From a checkpoint of a small transformer trained on Wikipedia.
Training: a variant of Muon for these matrices, 263M tokens, 8024 steps.
MLP neurons of a small language model. Each row is named by its layer, matrix (gate and up: input weights) and neuron, and shows model dimensions 16-111. Each number is 128 + 32 x the weight over its row's rms, rounded and kept within 0 to 255. A neuron's up and down rows have the sign that makes its largest values positive.
After each neuron's rows, "fires after" lists the tokens most often just before its 100 highest values on Wikipedia text that the model never trained on.

L8.gate443 [ 32 183 166 146 141 190 126 140  57 108  97 136 109  91 147 143  90 141 161 137 121 153 134 136 138  92 121 148 159 165  98 105 117 131  59 105 113  90 125  95 124 125 151 131 123 166  85 175 106  81 128  95  86 115 149  74 181 147 116 157 115 122 114  83 136 115 146 142 165  88 168  71  73 105 109 102 102 162 151 111 141 139 137 177 149 143 103 119 179 172 154  65 167 187 180 111]
L8.up443 [131 121 154 117 162 143 135 130 141  87 103 141 161 103 125 160  83  84 124 167 137 144  97 107 133 139 127  99 153 152 161 154 101  63 149 105  49 143  89 102 132 180 139 103 150 117 119 168  85  78 138 116 192 153 128  90 158 160 136  91 107 153  62 107 136  78 159  88  95 132 116  76 106 113 128 131 108 155 137  87 137 124  68 175 147 124 148 186 132 137 138 212 176 128 170 149]
fires after: "i", "u", " C", "n", "l", "c"

L11.gate282 [107 165 113 117  72 128 177 121 141 136 131 167 140  73 123  84 150 181  95  98  57 101 123 131 131 162 181 118 139 136  99 115 172 146 157  86 142 114 122 103 107  81 111 159  57 165 114 164 101 124  84 145 142 146 104 114 143  86 125 216 135  85 106  78 125 125 131  32 161 131 136  90 101 184 135 166  77 179 127 179 132 113 139 182 155  65 167 122  99 182 111 119 178 142 130 137]
L11.up282 [143 159 139 140  94  76 165 104 144  46 109 170  62  90 105 119 142  97  51 157 129 199 166  84 186 117 161  82 166 120 141 140 170 157  99 110 175 134 148 193  96 108 102  94 130  66 110  83  92 130 105  97 156 140 138 139  91 134 172 120 129  88 116 145 131 118 160 134 111 143 145  91 115 132 128 119  94 129  99 171  90 131 115 127 130 148 117 140  83 136  86 117 140 111 139 133]
fires after: "ed", "og", "g", "ong", "ol"

L11.gate34 [119 129 147 160 129  81 156 136 138 127 139 119 109 122  94 140 135 145 114 127  76 108 128 136 113  97  96 159 151  61  83 129  82 144 123 109 140 142  70 131 122 136  91 135 147 118 117 165 141 152  70 177 120 152 176  88 141 157 171 137 172 137 115 143 118  83 148 175 169 127 120 151 186 151 188  96 127 170 122 205 109  70  82 124  84 214 107  93 168  79  86 102 124 148 121 159]
L11.up34 [ 90 108 132  55 136 115 123 222  76 174 154 109  66 185 166 164 156  95 133 154 101  98 134  99 151 144 110 157 137 132 137 145 100 186  98 103 135  72 121 117  75  95 127 154 124 109 148 113 161 121 100 126 135 163 188 155 123 141 148 184 122  42 123 132 137  97 167  81  79  63 109 149 118  94 132  84 136 120  99 104 196 148 116 109  86  85 167 149 131 142 136 105 144 129 179 146]
fires after: " A", "oc", " D", " B", " a"

L11.gate434 [162 165 182 187 101 102 113 138 169 120 149 102 113 150 163 160  86 119 111 196 131  93 210 199  63 126 158 124 127 142 131 162  69 160 186 103 110 139 121 111 120 165 144 118 112 144 153 106 178 166 142 129 164  61 113 123 135 166 163 152 132 168 113 121 175  96  96 121 133 100  38 146  94 101 153 129 132 122  87 153  76  90 126 186 115 157  80 126 122 125 134  97 128 101 138 167]
L11.up434 [119 118 151 172 130 127 103 133 107  72 195 141 113 181 152 118 171 169  84  90 122 148 147  67 124 120 119 117 143  81 107 187 144 106 118 138 141  74 121 125 124 132 123 138 136 143 183 141 103 137 139  50  89  50 163 155 133  96 163 113 141  99 143 159 201  97 161  83 130 143 135 113  98 151 172  98 130 133  91 130  79  46 152 102 104 147  94  75 143 102  92  95 117 174 146 192]
fires after: " M", " A", "m", "l", "im", "A"

L4.gate309 [158 126 160 134 144 153 100 162 163 117 105 111 151 169  84 119 148 149 143 118 182 186 160 176 148 177  69  72  52 118  80  78 184 113  78 169 144 144 147 142 150  83 122 105 133 116 106 143 146 162 174 125 103 107 159 130 118 147 137  97  93  91  96  96 131  76 114 165 193 129 122 160  74 186  85  54 194  97 136 157 125 149 134 136 138 106 119  81 152  88 139 133 119  74 151 173]
L4.up309 [140 119  88 125 110 112 123 127 139  96 140 163  98  94 118 156 113  86 176 139 136 157 151 111  93 209 135  84  89 137  88  63 105 141 102 127 125 108 105 126 120 123 108 114 171 120 114  89  90  94 139  99 108 142 126 236 130 121 111 103 126  89  94 104 168  96 101 159 140 131  89 108 143 159 154 130  96  81 120 158 138 147 158  82 161 189 144 149 148 181 120 178 171 159 149 200]
fires after: ",", " s"

L2.gate62 [176  99 128 173 110 177  63 166 132 111  43  76 132 138 112 132  98  80 150 133 111 160 182 194 127 132 137 158 143 169 110 144 139 141 183 165 110 133 189 132 120 121 117  94  47 119  93 184 153 163 111 146 139 112  96 116 168 121 135  95 139 153  88  97  96 150 150  79 135 157 132  88 174 157 114 126 130  98 148 145 145 209 127 130 121 103  84 164 138 176 130 111 142  80 101  97]
L2.up62 [137 134 126 137 170 111 136 137 169 102  64 123 175  86 159 114 117 144 119 107 106 162 157 154 173 120  83 124 147 149 137 130 106 153 137 127 162 133 189 127 126 144 116 107  81 148 110 129 184 171 154  93 103 113  70 106 101 133 110 130 133  64 146  76 110 134 129 121 137 193  87  56 149 206 158 121 197 162 161 164  53  76 122 104 134 131 128 108  67 120 110 136 138 193  94 109]
fires after: " M", "o", " se", " m", " J", "at"

L2.gate307 [150 177 158 169 132 149 109 186 169  92 110 140  90 124 132  96 145 144 206 121 148 125 140  88 186 157 130 143 102 131  80 139 175 125 134  83  89 113 125 119 151 153 132 128 116 116 142 146 106 135 120 119  83 152 102  96 100 147 139  83 192 101 119 105 185 114  98 118 109 156 107 183  98 146 122 179 176 107  60 103 178 151 126 131 151 167 144  73 110 120 130 150  65 102 109 159]
L2.up307 [118 106 125 197 144 110 109 121 122 146 115  80  93 163  99 182 129 109 133 151 124 145 114 130 148 133  85 115 159 108 115 153  74 172  99 114 168  98  75 150 225 150 124 101 174 143  79 133 137 141 172  41 119  74 108 172 126  76  93  90 100  96 109 140  85 183  99 143 137 109 173  57 175 144 114  77 140 116  86 180 161  66 146 120 167 141 123 152 166 134  71 153 123 150  96 115]
fires after: " the", " s", " S"

L7.gate384 [159 162  88 184 125 100  94  86 175 122 117 174 142 115  90 135  82 169 113 143 120 111 143  84 161  75  94 222 108 115 150 145 133 108 142 138  95 123 132 165 134  73  91  75 137 165 140  79 117 139 126 153 124 108 147 138  76 115  89 132 145  76 145 169  96 107  90 148 166 159 158 106 103 129 114  97 254 112 137 179  90 172 107 187 122 112 107 127 141 123  54 165 128 152 130 128]
L7.up384 [180 190 143 126 140 152  80  71 135  72 118 159 129 169 202 150 103  75 156 100 113 129  86  95  76 114 136 153 174  84 150 134 154 121 143 131 164  78 146 153  74 137  80  81  91 143 146 120 128  82 123  78  90 150 178 115 112 167 137 100 126 127 121 126 191  94  66 105 148  68 150  79 145 126 167 131 117 158 156 119 160 122 130 133  55 126 114 143 178 133 157 135 153 146 105  62]
fires after: "e", "v", "um", "ou", "a"

L7.gate44 [152 171 145 164 131 159  80 118 105 155 132 102 160  94  85 108  92  96 145 134 130 129 126 131 167 131 104 117 155  90 146 124 133  88 162 177  96 142 143 102 123  85 151 129 125 173 139 169 168 110 174 108 169 149 118 155 160 192 128  99 157 157  82  99 174 133  94 141 110 163 180 133 148 196 101 178  75 131  73 113  82 108  66 141 153  38  86 143 162 115  51  86 162  93 149 134]
L7.up44 [137 138  81 146 118  95 146 126 134 142 179 168 130 145 103 153 166 153 163 126 122  87 104 109 141 197 171 108 102 157 122 161 187 130 123 166 143 125 139 138 179 131 134 106 192 126 100 152  98 151 134 149 105 122 149  93 121 135 175 149  90 120  64 161 136 117  98 165  93 104 122 118 179 179 140 115 190 121 178 143  63 155 157 153 135 145  62 124  86  45 127 103  89  87  45  75]
fires after: " e", " E", "e", " H", "qu", " de"

L2.gate262 [ 75 118 136 176 100 134 184 187  83  83 113 177 159  91 112 138  85 144 144 166 143 123 138 140 161 185 171  91 110 175 166 151 124 101 138 111 114 122 120 104 135 112 167 139 132 120 124  89  62 115  96  88 110 155  83 146 118 148 145 179 154  93  94 119 148 155 150 158 144 133  85 141 108 184 120 142 136  95 143 176 123  82 196  99 171  79 190 138  98 103 125 123 159  84 143 136]
L2.up262 [ 73 123 110 139 132 108 106 192 125 121 149 116 170  94  84 115 172 163 175  77 126 118 200 146 136 175 157 163 106 135  94 173 193 102 179 142  95 118 136 140 170 127 129 102 143 141 145 131 189 104  79  56 109 104 174 193 175  92 177 106 141 128 138 122 145 136 111 170 111 128 137 149  93 203 125  57 112 116 140  88  98 144 154 133 124  74  96 110  44 112 136 106 155  99 123  52]
fires after: " J", " m", " M", "j", " s"

L11.gate247 [143 102  73 112 123 126 170 112 108 123 107 136 162 131 158 134  97 172 119  73 122 150 133 149 111 118 115 111  66 160  99 184 187 172 177 146 117 114 138 127 113 143 108 155  93  96 100 128 148 127 109 138 128  97 143 168 139  76 148 114 139 135 120 126 126 140 142 115  91 141 114  90 140 166 172 138  78 155  82 107 176 160 115 186 211  96  85 150  91  97 172 165 141  95 154 138]
L11.up247 [ 96 119 147 156 128 102  91 150 156  98  35 100 144 111 136 108 170 113  78 113 111  97 122 122 123 125 111 161 118  83 189 178 132 134 133 191 124 135 142  98 114 113  83 135 136  77 130 128 146 149 136 160 155 151 109 124 178 123 160 159 153 145 115 148 173 144 122 149  67 112 166 156 123 165 139 168 157  77 170 180 126 136 124  64 105 121 177 140 180  61 110 165 106  86 143 139]
fires after: "g", "er", "om", "an", "m", "ag"

L4.gate394 [142 192  88 150 163 138 121 109  87  98 179 206 169 122 121 146 141 149 138 139 105 157 101 133 171  86  75 112 162 100 178 102 161  74 179 149 198 115 183 175 141 185 147 158 129 128 131 111 145  91 160 130  90 136  92 128 123 113 111 142 132 130 132 110 110 106  77 145 116 132  74 162 103 100 114 180 146 102 109 113  77 109 117 140 128 149 118  83 123  82 152  93  87 137 172 103]
L4.up394 [104 110 146  82 143 119 141 188 126 163 192 120  70 124 214 187 131 132 120 149 160 130 101 138  99 139 150 151 142 149 155 119  73  82 142  79 180 169 128 130 116  87 145 110 118 109 122 101 101 167  95  90  95 159 180 136 147  71  93 162  93 123 132 109 194 133 199 178 162  72 185 129 147 129 164 127 121 153 140 143 107 111 109 166  54 166 138 152  99 144 143  90  96 146 160 174]
fires after: " in", " In", "ed", "n", "==", "}"

L2.gate327 [131 135 139 178 177 130 140 149 109 148 162 184 114 122 138 168 156  81 142  83 110  98 102 180  80 151  88 102  80 134 183 138 120  77 125 169  92 127 123 121  87  93 175 101 204  91  77  50 128 135 159  48 110 146  82 141 168  93 141  74 124  93  77 148 113 186 140 162  62 163 154 164  82 152 117 128 156 125 132 177  91 102 161 146 149 132 148 196 151 151 130 157 121 108 155 158]
L2.up327 [178 101 135 169 154 157  78 178 164 151 143 173 139 147 160 120 129 105 155  98  95 157 125 173 103 113 140 137 121 151 180 143 171 140  99 142 139 155 119  87 161 174 127 125 153  36 125 132  89 123 130 128  94 114  88 142 154  82 113 128 128 134  83 102 127 160 101  95  76 157 112 123 112 133 148 119 118 128 104 130  85  96 166  64 125 147  87  70 146  75 121 168 136 125 119 101]
fires after: " m", "om", " L", " M", " R", "a"

L7.gate412 [133 112  82 154 142 173 127 177 155  47 171 134 154 165 100  96 143 148 165  79 140 181 105 157 121 116 119 132 129 144 152 169 112 133 148 133 124 102 153  20 130 124 112 128 138  98 101 100 148 155  96 124 147 167  97 152 137 153 153 100 117 151 123 117 107 114 155 133 120  97 140 136 146 132 170 148 101 152 110 106 105 133 175 178 172 146 143 191 187 165 172  96 100  65 109 109]
L7.up412 [157  59 141 156 168 129 105 130 131 139 149  85 193 135  62 132 118 131 121 176 151  87 147 118 149 100 143 137 131 169 166 116 170 111  93 108 110  92  85 113 135 128  90 111 131 118 142 122  62 107 130  64 139 127 108 128 145 187 156 101  78 122 101 116  81 160 102 154 131  88 127 169 166 126  95  49 145 128  52 157 118  90 197 156 138 176 130  98 168 114  96 184  95 113 124 114]
fires after: " a", " e", " the", ":", "r", " l"

L4.gate361 [107 185 112 157 138 125 130 139 142  83 204 159  95 156 120 141 105  85  67 104 169  92 158 154 111 164  99 119 109 119 222 147 119 108 161 128  72  66 128  79  67 121 131 108 184 115 126  97 125 174 136 120 117 118 109 122 129 115 147 142 100 142  63  82 161 184 112 143 154 138 118 160 116 109 120 150  81  99  88 239 129  72 116 170 178  96 138 136 107 135 117  84 142 119 172  95]
L4.up361 [137 164 171 132 129  98 144 150 142 117  96 109 147 138 193 153 152 145  83 130 130 137 135 164 117 132 202 118 133 121 176 176 130  89 132 118 138 140 165 153 135 134 119 156 138 124 127 175 103 153 131  79 162  87 100 154 176 101 180  87  85 153 104 111 115  87 148 114 127 139 171  73  99 123 133  91 152  86 103 106 130 108 145 101 131 131 190 179  77 199 120 105 135 179 112 138]
fires after: " m", " M", "in", "l"

L4.gate112 [100  70 130 144 164 121 131 146  74 109 134 139 174  87  68 100 126 127 123 153 151  88 193 126  65 114 146 110 118 146 107 138  55 154 109 160 121 147 115 164 166 133  56  85 154 153 145 177 169 136 153  86  88 115 140 125  97  77  82 134 131  87 118 168 137 159 188  83 131 137 120 113 152 184 116 122 194 128 140  67 124 131 132 161 139 125 162 115  85 108 131 109 155 159  91  66]
L4.up112 [160 166 173 142  82 174 163 111 150 132 110 138  90 115 112 129 139 124 150 187 113 103 130 156 149 135 124  91 134 162  53  95 135  62  85 108 104 123 122 137 129 112 116 104 123 121  76 116 178 130 117  36 182 170 130  85 121  69 166 143 145 147 107  99 117 180 116  98 158 174 132  79 150 176 149 103 130 120 222 117 125 112 151 138 149 109 135 160 134 136 138 145 143 187 114 138]
fires after: " M", " R", "o", "rom", "el"

L5.gate181 [133 107 107 163 106  83 113 165 131  71 111 148 155 127 141  80 132 132 135 114 166 105 191 136  77 150 108 195 150 128 115 116  94 144 121  88 126 127  77 135  96 101 157 117 181  89  99 153 111 144 149 117  93 135 129  49 122  26  60 159 103  76 142 111 164 112 134  42 170 128 177 119 142 181 145 134 104 136 148  67 145 172 137  89 127 119 172 120 113 116  89 178 128 127 177 107]
L5.up181 [116 120 136  73  83 104 148 132 103  92 185 115 161 148  77 119 153  81 141 134 150 140 141 138 172 203  96 132 145  99 125  81  41 113 110 144 137 134 126 130  97  72 109 111 192 143 103 169  95 129  88  54 103 132 137 144 121 120 136 119 187 121 184 120 105 163 115  96 183 107 110 129 197 148 147 202 152  94 114  65 141  85 116 127 171  86 162 165  94 135  95  59 109 146 159 127]
fires after: " R", "er", "–", "he", "el", "her"

L2.gate315 [119 189 113 142  84 116 152 123 132 122 105 154 169  88  85 132 102 129 153 161 132 132 129 166 169 145 134  99 185 177 164 110  68 107 152 111 133 123 139  90 147 135 155 130 157 125 138 115 128 103  88  75 105  87 115 142 176  98 125  98 112 145 156  60 140 144 131 111 143 119  99 163 166 181 120 137 116 105  80 114 132 130  83 154 120  49 121 139 142 132 154 106 147  85 150 143]
L2.up315 [136 112 159 118 146 145 178 103  98 116 145 129 164  68  83 168  63 190 126 191  97 121 178 144 148 142 124 113 117 108 112 206 124 125 106 103 133 122 143 123  78 120 128  55  74 131 101 140 167  92  99 168 130 156 129 129 139  79  94 134 115 162 133 126 187 151 140 154  94 135 128 132  40 152 104 106 176 136 179 164 102 142  63 136 102  67 149 153 101  98 159 175 113 132 119  93]
fires after: "o", " M", " J", "i"

L10.gate433 [130  73 143 174 115 168  96 113  78  94 106 152 105 186 118  85 145 144 135 138 130 169 145  56 125 118  98 108 105  72  61  88 172 136 158  84 158 112  97 180 163  97 154 106 136 105  95 100 188 175 102 165 117 144 150  90 115 173 147  95 125 141 136 116 120 139 171 124 153 162 143 155  85  79 150 129 162 118  96 111 131 118  88 117 133 197 129 134 106 146 155 163 187  75  90 144]
L10.up433 [187 133 134 191 116 134 119 113 117 102 129  98  99 121  78 122 113 134 176 131 121 133 180  94 110  78 128 106 196 112  66 136 116 160 159 170 141 130  99 111 113 110 140 134  81 133 114 191 149 140  99 162  99 168 140 146 141  82 119  83 128 173 150 103 110 137 134  60  79 144 160 125 211 222 114 123 114 151 124  91  89 119 162 115 178 127 132 109 159 112  53 105 111 155 104 144]
fires after: "s", "v", " S", "re", " de", "c"

L8.gate15 [147 146 123 159 123 117 107 197  95 114  76 194 110 141 102 124 132 159 101 183 113 141 138 125 137 145  96 110 122 204  98 125  90 121 101 146  64 155 138 141 124 102  87 147  70 129 178 144 126 121 143 131 178  88 121 117 135 133 160  96 150 101 125 150 118 106 152  70 148 159  70 140 166  92 108 156 141  88 128  89  76  65 143 137 171 124 156 189 120 133 136  91  62 121 162 136]
L8.up15 [ 20 116 179 178 100  90  71 128 104  93 121 102 101 166 151 150 112 156  97 194 195  88 111 105  85 155 146 147 145 179 124  83 159  98  75 147  89 173 144 203  93 168 104 119 115 139 137 160 181 116 101 101 139 112 110  99 147 136 136 166 117  79 148  98 126 173 137  78 176 136  82 180 132 116 109 148 136 168 123 142 164  68  96 120 116 141 127 118 124  97 107 142 126 127 118 183]
fires after: " a", " m", " be", " M", " O"

L11.gate15 [150 112 122 120  76  72 113 143 100 156 170 102  94  90 178 141 116  99 119 174 158 147 129 160 170 153 140 150 129 119  89 131 145 183 163 151  96 137  49 142  81 144 108 141 150 124 191 107 131 123  96 150 140  86 115 117 145 138 150 117 162 157 107  65 152 128 126 180  76 153 120 163 165  95 128 160 118 103 166 132 100 148  80 164 134 166 124  68  55 153 121  64  80 140 131 101]
L11.up15 [151 155 158  90  86  35 164 165 118 204 200 109 139 130  99  64 150 128 119 129  99  70 102  75 149 172 124 149 129 165  94 143  91 153 119 135 136 155 160 105  78 149 151 158 149 120 158 125 120  85 113 170 134 142 137  60  72 203 158 117 139  55 117 104 135 165 156 171  64 122 133 111 133 148  83 158 156  90 147 101 122 130 200 121 120 179 117 110 105 144 117 133 133 145 147 104]
fires after: " a", "re", "ac", " A", "et", "ic"

L10.gate21 [102 112 128 158 137 163 139 145 134 147 139 151 137 122 163 179 174 108 127 153 110 106 183 152  64 117 181 126  96 112 125 133 152 137 162 108  86 181 124 132 131 148 122 120 139  95  85 101 130 116  44 182  61 113 133 122  90 157 113 112 142  94 138 153 138 132 155 158  44  81  96  69  65 144 183 132 149 150  94  84 140 175 160 118 102 117 109  99 145 126 166 150  62  95 150 150]
L10.up21 [102 114 100 158 117 176  98 155 104 130 132 153 121 106 149 170 159 120  90 169 122 124 169 153 166 144 173 108  44 118 111 175  97 168 114 129  84 119 192  74 105 137 110 153 138 149 131 135 153  74 159 149 116 124 168  99 107 127 152  56 110 169  67 109 172 134  98 129 118  80 117 192 126 128  63 174 134 112 141 147 100 181  29  91  97 143 179 144 133 116 133 135 175  92 175 104]
fires after: "ed", "g", "n", " in", "an", "or"

L8.gate186 [ 68 151 124 164 134  99 149 114 133  54 142 173 178 128 136 104 144  94 150 133 176 167 127 134 121 121  99 211  95 101 124 151 124  90 126 133 152 126 162 125  71  78  86 118  96 117 149 125 148 123 183 141 107 127 147 190 153 160 142 126 148 100  93  62  97  83 130  73 144 119 128 154 137 128 192 121 141 114 117 114  88  78 133 122 142 120 130 113 117 134  79 114 119 169 115 180]
L8.up186 [147 122 170 161 133 109 135 129  92 132 156 173 107 107 178 177 140 121 157 165 104  93 126  78  73 191 119 115  88 107 140 147 136 125  85 179 118 123 129 145 188 151 171  82 133  65  98 109 142 103 146 128  80 184 118  86 103 150 149 170 123 106  73 110 143 136 167 116 132  92 117 122 125 157  59 163 100  78 189 133 126 179 108 134 148 165 135 173  93  85 100 174 163 149 120 178]
fires after: "e", " E", "ct", " O", "o"

L5.gate60 [ 99 116 148 144 159  93 127 121 192 146 140 165  69 140 115 153 142 151  69 109 136 107 111  94  72 130 120  45 145  95 153 106 151 123 127 157 115 148  48 111 112 131  87 102 148 156 109 129 105  92  91 190 150 155 100 131 154  83  65 129 142 122 144 131  71 141  92 158 138  97  69 154 111 123 147  96 100 112 159 127 125 107 129 165 160 113 123 145 123 201 184 115  84 160 164 150]
L5.up60 [ 59 121 140 164 146 140 120  81  92 147 110  96 133 151 162 162 104 102  90 157  77 109 151 169 107 137 186 134 200 119 187  77 148 129 127 123 132  55 124  76 127 133  85  95  89 152 133  99 128 107  41  67  78 106 187 128 152  84 109 109 168 118 157 106 123 111 120 144 102 113  72 156 166 163 142 119 158 130  96 159 100 176 129 134 155  75 110 139  93 191 105 113 145 136 144 131]
fires after: "v", "oc", "iv", "ct", "ation", "a"

L4.gate169 [155  67 128 100  65 105 110  79 118  95  57 135 140 140 104 128 161  99 161  84 129  98 190 118 159 145 175 147 130 172 140 148  95 159  76 147 112 147 112 122  89 145 134 120  91 156 126 147  45 128 137 125 171 134 115 127 162 154 100 164  81 149 125 117 150 137 126 135 130 130 133 118 143 119 128 139 112 101 111  80 108 160 103 144  74 114 133 124 138 149 140  75 133 123  95 145]
L4.up169 [171 150 143  63 158 140 140 137 154 161  81  95 135  32 142 129 165  80 144 173 119 109 151  82 148 111 120 181 201  88  87 169 180  75 200 138 124 124 165 149 100 132 150 116 143 118 211 152 162 185 148 117 104 107  88  89 104  93 117 174 112 100 150  79  72 167 144 127 213  90 150 141 122 131 141 116 142 133 121  97 132 160  96  99 119 102 133 105 120 124  78 118 145 144 146  81]
fires after: "ic", "u", "om", "ric", "en", "ri"

L7.gate402 [ 87 100 121 123 149 110 119 156 116 116 126 114 104  98 131 158 124 136  60  98 108 151 171 125 132 146 135  68 132 105 172 119 141 117  82 106 132 136  91 158 122 105 145 118 143 146  53  77 174 126 133 145 100 150  92 124 133 131 139  99 179  93 160  96 170  72 136  99 132 159 155 100 134 131 159 163  83  99 150 158  99 116 109 203  79  69 102 158 121 145 139 120  75 111 104 127]
L7.up402 [121  75 162 104 101 163 125 149 169  89  58  74 113 132 178  96 171 173  40 172  99 138 160 120 113 125 144 127 165  88 131 115 110 145  30 118 162  99 110 105  86  55 101 158  84 162 147  90 153 102  73 134 144 152 214 111  89 123  68 172 137 107 126 146 188  45 125 119 151 106  98 111 121 142 135 106  92 147 113 138 137 142 131 114 142 112 142 151 158 100 154 168  91 164  83 135]
fires after: "u", "iv", "id", " ", "v", "is"

L2.gate264 [124 158 129 145 128  81 136 102 156  90 191 100 144  62 167 108 105 132 105 103 142  60 119  78 105 126 179 118 124 118 114 111  89 104 179 118 110 124 197 178  84 139  76 101  89 126 107 122 100  74  95 116 116 138 132 167 144  35 156 182 103 107 189 134 122 129 147  92 203 171 117  43 127 179 152 105 109 147 100 174 122 115 137  84 185 161 118  96  77 204 167 126 197  99 159 148]
L2.up264 [132 177 129 127 188 192 171 159  84 116 150  67 134 137  90 137 188 115  97 115 130 147  83 155 100  95 140 118  96 132  92  93  54 104 190  47  94 107 175 112 123 166 180 155 140 122 150 136  85  69 132 152  84 186 103 124 176  89  89 183 120 118 173 140 123  96  72 106 108 157 128 152 128  74 144 129 130 113 166 112 131 158 149 163 156  99 155 145 143 172 105 149  90 125 144 123]
fires after: "1", "2", "r", "5", "6"

L2.gate124 [164 122 121 151 105 144 133 141 118 163 171 163 101 143 119  71 107 144 137  85 162 112 141 105 130 123 167 119  95 131 123 105 107 116 141 101  64 104 147 138  92 152 118 133  54 130  60 145 129 169  52 139 139 126 166  98 155 151 122  82 150 185  58 157 129  88 132 120  78 129 132 148  97 120  85  99 101 138 127 155 121 166 148 178 172 125 137 175  28  98 108  87  77  68  94 109]
L2.up124 [110 151 108 116 109 134 118 142 144 154 128  91 132 133 116 151 103 144 107 145 124  82 115 157 148 137 136 128 107 181 129 146 112  78 163  99  72 131 155 163  55 144 210 136 113 172 110 159 108 127 128 128 178  83 110 106 104  63  57 145 127  68 214  85  92 151 108 139 107 140 130 118 147 120 154 170 128 121 149 149 140  89 115  88 124 109 154 143 129 144 121 154 151 148  75 158]
fires after: " M", " b", " A", " m", " B", " V"

L2.gate106 [141 122 110 135 117 227 142  95 124 160 107 146 112 168 161 141  98 127 113 159  91 160 129 183 146 113 134 127 143  94  63 163  99 143 109 138 149  66 120 111 132  74 163 153 174 186 132 178 146 148  91 130 127  69 116  90 111 132 109 130  90  96 111  49 162 149 202 117 139  95 143 168  91  91  73  99 100 126 161  50 158 113 105 127  88  79 140  95 136  64 150 132 146 146 125 134]
L2.up106 [156 128 148 166  97 114 115 135  88 121  87 176 142 153 103 160  71 101 122 173 106 109 167  99 133 137 190  87 142 128 118  90 139 188 165 142 149 132 122 142 111 161 123 151 130 155 121 163 146 119 128 161 128 136 134 123 202  97  72 146 124 136  72 132 140 118 187 116 133 156  98 124 106 144 119 188 129 141 125  84 151 140 108 117 106  93  94 129  65 100 130  74 125 115 167  95]
fires after: " C", " c", "ct", "c", "oun", " S"

L5.gate278 [140 139 189 139 157  92 153 126 119 153 153 126 109  98  88 126 131 118  92 180 157  60  96  81  63 127  80 110  87 115 105 214  58 141 143  98 174 149 147 163 158 124  98  98  97 106 181  78 107  87  84 163 133 184 156 136 141  88 131 170 118 146 104 169  56 121 108 123 145 133 131 119 127 175 109 100 168  77 154 158 153 119 130 138 134  86 161 101 123  82 111 184 107 167  79 154]
L5.up278 [108 200 121 118 108 149 111  96 140  73 130 149 114 154 115 103 173 127 121 128 188 158 135 136  99 128 158  95 115  94  83 115 161 101 168 186 102  93 144  68 100 120 165 116 133 163 195 130  89  90 168  92 135 143 185 109  83 107 188 166 143 109 104  68 165 146  54 114 149 122 146  91 111 136 202  78 174  80 110 121 128  96  93  95 149 179  59  34  99 134 130 133 132 155  79 110]
fires after: "ol", "ec", "e", "v", "u"

L5.gate324 [177 113 136  85  98  84  92 129 112  61 132 178 118 123 150 161 141 160 110 177  55 156 160 177 148 146 161  93 138  96 138 216 113 188 100 153 128  75  89 144  32 128 164 143 140 127 119 138 160 149 104 175 150 107 145 141 149 124 120 125 165  96 156 116  51 102 125 111 156 145 163 146 158 101  94 145 134  85 132 112 166 107 111 155 101 127 134 168 169 135 134 191  63  95 130 143]
L5.up324 [108 144 166 128 100 151  86 154 127 122  64 174 187 106 104 108 156 189 126 132  91 173  94 117 121 137 108 105 135  82  89  86  94  96 127 144 149 113 124  94 101 129  39 175 219 172 127  98 146 159  79 187  74 145 110 164 164 112 151  83 171 122 151 157 137 121 112 181 128  51  69 140 118  99 137  94  72 128 147 140 136 169 137 116 110 173 142 112 166 143 127  78 130 225  95 138]
fires after: "it", "or", "il", "u", "iv", "at"

L2.gate260 [108 157 136 164 181 173 133  91 180  98 127 130 150  82 176 143 146 107 100 126 199 149 144  96  93 139 179 158  56 122 143  80 119  60 168 109 122 111 134 113  69  78 176 168 109 142 128 135 134 139 131 160  91 145  94 130 121 127 150 118 109 143  91 132 144 103 105  69 113 158 154 105 106 137 169 120 157 118  87 150 158  67 160 105 108 128 114 132 114 144 154  87  84 165 148 192]
L2.up260 [ 94 109 159 155 190  79 179 163 158  79 102 132 173 105 140 155 121 119 135 138 154 104 106  95  91 155 154  89 124 172 103 109 106  96 135  78 119 123 147 171  84 108 199 123 154  86 159 129 112  94 118 112 134 209 110 104 124  65 152 175  84 127 132 125 106 115 199 131 128 205 195 109 139 114 130  95 164 108 164 109 119 123  31  94 148 131  69 122 121 167 147 119 162 148 125 168]
fires after: "5", "2", "r", "0", "6", "9"